config.toml
d_model = 384
head_dim = 128
d_mlp = 1024
activation = "swiglu"
positions = "rope"
qk_norm = false
attn_scale = 0.0884
init_std_qkv = 0.0191
init_std_up = 0.0191
init_std_down = 0.00292
optimizer = "adamw"
beta2 = 0.99
batch_tokens = [32768, 65536, 98304]
seq_len = 1024
MLP neurons of a small language model. Each row is named by its layer, matrix (gate and up: input weights; down: output weights) and neuron, and shows model dimensions 128-255. Each number is 500 + 50 x the weight over its row's rms, rounded and kept within 0 to 999. Numbers have three digits each. A neuron's up and down rows have the sign that makes its largest values positive.
Before each neuron's rows is what it responds to, as a language model described it from the Wikipedia text at the highest values.

Description: Periods in many roles, such as abbreviation dots (Co., D.C.), website dots (unibroue.com), decimal points (.01), and sentence ends after closing parentheses.
L4.gate683:478474462484496573454453474491580475461524386512535483532452519471442409372418493602554455482457563481573538511401444462449446528566507473479434431446469507526518568516510531498538422476560461477571541481520477470378488551494495448535522595468472520463482545419521498515443485546478436538570502499477505557502589545475418408568440506498379560585527627542507477462614496466522538481546
L4.up683:443527540501528497487488500583471491522478528527455539585448548502517594472534428507540489429573464510508482568617539503650516538382528490573530531503431453471428361545505501511548434522511448517496529514535588485383480535404584396489410564510508506457543531513420535500519536469476482423422432488482402507477535570446441508478484448424489468503465534564509537498526556440572444554476
L4.down683:444455583475261530476441431486483512506561485509551434434625472552479546485406498502514538624416500415489482395502521443522423513557498427454462445451488648442471595505479537442425597525432470506391474490515586514469496540639472548500496467480436532601500486506492524462445428580587459496599552564478451499531502424551473465530518552580475542489420495406501524517526469470508523555499

Description: Mainly decimal points inside numbers in climate and coordinate tables (77.2, 26.9547); also "as" after verbs like billed, sold, worked, and "is a".
L2.gate523:442479522493510517470526527535530588569543482516477530521490485518532476514541524496427466543417583495621494468570546497576482527465582556488463490462343464516557450447442455439562521434463539480487529501482505551552533400432471516563487457418406532486580489597488477485466542510477526538445612480445529509533460571510501468408469523497450509568495509443505528487418494461570512506479
L2.up523:555628567506470519374554493549464480469542487595581538454539499446515563489444475470504502612486441477439475548477544539562448501549512496500601532497452475467563532434580560540432531475484510496535500531496635519562408480550475413508520477454531427483489478515507469430395416391519521416438592579498525575490483439504375434425537540430479472528499509504489545519539540557517509477549
L2.down523:440580524598477446507416434500510494483449543534515569508574499510515452553534331406521466485530572651541508528459553501468554558508403479515489475443536539423500505525498554562487406508471483475563464462557436463506473463497586504575526462450477410459554496452504513566536491456549534444462448420496566505495514501526474525472499504556474491520496562489468508518662460554485469474461

Description: The first piece of a word split into tokens, often a lone letter like b, m, w or M (b-attalions, w-avy, M-LB, dr-astically), plus occasional whole words such as was or born.
L4.gate77:491562505495577501434466477567472503481468478543454481481557456528623614516478531508469548526494395559507493440455589506447519441426464493547521480494426500469488428449498441610508601564490512520528505376520492481469492489489549563555482549396516500480515466528495532520500521374487531475457491455585545483547486514520499416398478550476456530532487599599433485577496628486495549481482
L4.up77:526595460454512495458492549538519560422513589486524511600568505512425522468464475503539560536602551452535511564533454498573510449536512527574534485506464539528623443479559431537540477530469508521571540478473510524534482456554391480461499494472553473546513486452497537513510581593473547388419512482565571531515476569484550539442505595399450565616552584579463426483520566546497502515382
L4.down77:497426518467583475586570554510539485502516499481492448564575469616479476578415456487527446466541483539469545514507546423471502469559481482465440600520530426474518365551538459570456513431611536401531421497383472518404479510571491556525474541609502438513478540460461422538412587434473557481488528459494520518420571409511465472613499601474497408537476518466516506555484487529508493426453

Description: Short opening fragments of a word split into pieces, mostly verbs, especially "m" as in mocks, mended, malfunctions, plus number onsets like 50.
L2.gate146:498486538529529520494514493488341433508510573480474521446423625430502525480510422536557523531464563490500558466458463452615547572473513498495561554489528474461497507421413450484504540540390440511498466490407469428425403572469504500483473570473529564457548479427346495504421467402455403519368476534502590482549580523403558510570433490462519491496441538516465457519523507568470476454569
L2.up146:511376463448503468547445579495411507480457579491405541513553504568561473568572486405529598427448551513541449490375402446406515485497588473562500448522544524513475535368491439476577418485519571539505487558493527504486497572452470439469587564462503490485507418516509501483455424568396557488445482533501562505507454463466527525523524487544523456457467567431510568539443514516454598558493
L2.down146:481512397468448534467424578442468445458507451439479472472599485540481469507548451368458498438520492508498433489494442526389396532528550355498487557470521609473532517453399545495450445541528478522597506524413441526536392414476471412554457534454590523466497500431433553451472585475543431491456508523517551539444397544532553571474464596525545443462465540456521533565517468522494538497501

Description: Short first word-piece of a split longer word, mostly "b"/"B", often after a hyphen or space: b(rewery), b(ilingual), ab(undant), ex(cluding).
L3.gate187:388493392500495559445576485512449520560498490326396505430507513488480561424582490487573511399503544575490435464503480477545459542505516470469516498496537492430472543425519456553617478437536449515500516514552550540573431563449510426544460440539532515370584582449509479432460455458464431493488474501535484435480484516432562460557450484425506447434551482505469454449497464550488472554553
L3.up187:458518487516549539504534442472421452615510504505505450559448489538613528575497513464516543408510465547443450476486449447522532494540493574492475558512487490532487407497530466465449478518472358662462504505523526513590458432553492457510514507556468442581543465475533556510521433574414484451524460503579515510527589469452463470502587519475432560581553481489527480393521512500588507506413
L3.down187:458521521497652384538541564594541498478469509548538472501540529520441540451527565559419478493469609475441524541506477539511545541428557590429429376409492612502470455489573446501502510525512529404499554527568487475467519477479513546469419475438408456445485464410672436460442525512471526483441467483451550466587550585464567451478496475490487512451504430552590416499447533424445360569490

Description: First word-piece of a capitalized proper name, usually a surname or place, opening a clause after a comma or period, such as Ger(kin), Ten(leytown), Wal(id).
L3.gate38:471472496533604501440492546515481505489427535498444557543530476493453432498551496447374528514487490489463468398535430508553498511595513548466467451486513446490459501426509439446482458420474521541470546565538490426434654443490517524574617504490420460530535476621484530519500455459482548432506442418610594508403480472424551410447593471492492503519521389478547547544462569502489518485484
L3.up38:500545436456552463513570378509453503527450608467507547458503552627482489469539508424524508493478526472538471511540430609466514577431557518465468580543475479489512535518467427476431483529562556458494485604396469581509448518519516508483455455510486471519550484492436566453516457475505476503434501542447425528654563511499554481432427527512493519427488479461548580419474568578525495513519
L3.down38:460454626623563449490631455488488547518414458562490579511567503552467529444502501439386435454507533540452421507528443575522502491487561637544455544485465638514470475488528443457461544455527546538509541578517480479502481523475438488473498599403552458466475413588588515488453438541461446548503380487494539490545532518423484454519422467475458504465536547469608524536485566463472584600578

Description: First word-piece of an unfamiliar multi-piece proper noun, usually a surname or given name in sports tables, cast lists or article openings, such as Os(ama), Rub(lev), Mald(oon).
L4.gate229:528516516556497483533494471540469532434390489493454381590471411572458417418508505494508497542512473512514508521521486461490437439483531444428431474398517537534551480464564456510421418520582602527556418527465494544520494542434499476595466547439512528543490591510448509442449488520458511447578546531591544382421424525409498434525487585502499527529477455473479558464373490523524449469461
L4.up229:444497484460449510528530493480480527488441532459527495479454584569529503473553607447480479542517527458457455520521496448588501435407478479487453540487544544561465514519540540539435540438528559483636536570560501553443481466377539414504498504433566471419545454490555372434489543537477458505461493490505529447555521515486425468529517506504551535479550508486546527507494576607526513525467
L4.down229:513505456467517485580551357415566429478580502453441564452472473446509552543513476468522558497484473479473501450539486490462541434566408657593528494559455645498509321513423531444524498515460438563440573541492496427480492456551460517496518514521474439491479401517456584478514518493556566541520506467478531566521520407522489568500529400448524499542449484520509534488580401522522577502528

Description: The opening piece of a capitalized word beginning a sentence or paragraph, often a surname just after a section heading, such as W(oods), B(ullock), Qu(inn).
L2.gate43:416433432463571474505428526556470507475496467465524450515458583563517438518546479470478529393408434575572497429563498488406568447485482513481404541516505474586525453493463377527565495516480548608532505467437498383528584476471476480518454490485444443467513509476486550473436576423421477600433541438546461528475425620495485498513494431498532510569508528516503445477465506445566395496578
L2.up43:487545427518421474538452494486352405478471583507472449509423513585440426518530491485473514557379562457425528514463451528549585438464454475513498420546521509558543478437532456444563562480475572472453524452527446557462477469581471589536482484529428496497480581419472533534487432509449514440502519389574518467497506462530541413527457475481474605461483470450523541402486497468403517518480
L2.down43:558542510516687516472483501439471504580398504520494525486507479532491483512483497417527508519464562488499294531474442529581442480501476518445605475475435632535500351519445455564548513501446533552427509492526458550491497478538445532548472488477413509520433617419394595416394417521510525539511461462521556484502462459473393478531529559568435567532501495476584589488466565518419545482479

Description: Periods right after a number or proper noun, either decimal points in coordinates and measurements (39.86, 1.98 m) or sentence-ending periods (Bellator 133., Mato Grosso.).
L3.gate627:515615635449510526568438482539493551452477447484527552516450495482486489580598505546502451473505504422541487525518452544585490546527421536565484511561562452598491430567439452552502601525470592492594478473540523508378512537448502590468436535458449468516603485469502555475495540508555427546497494489515508451496477570483521585546526429442431549550499494538508621524593463556548403448417
L3.up627:471520508513508459491559453438514513473534437549591455495546558486413535444439579425486469476576501544487506484475445390467477586472546451504486509490511501528519476498516493494515536519504466550618506468545481575505440486564434501527556489468393520495533434517485507465474519558520509533524587621451541520555514489385490466458617518532348534411581515525432504547540526529389487507562
L3.down627:497499491486385420454524480411502431525505536450519544493506557494369535478502456479558476541504451490536491544453568439496516404437494403484441450478502573465493604545541568497497478568460532564492530530511480457538447583522457484500515587497565592529543500466567534393471530480470506500611565602505533611460492484490480533543444532583421419386491505497500510483545453480600539570574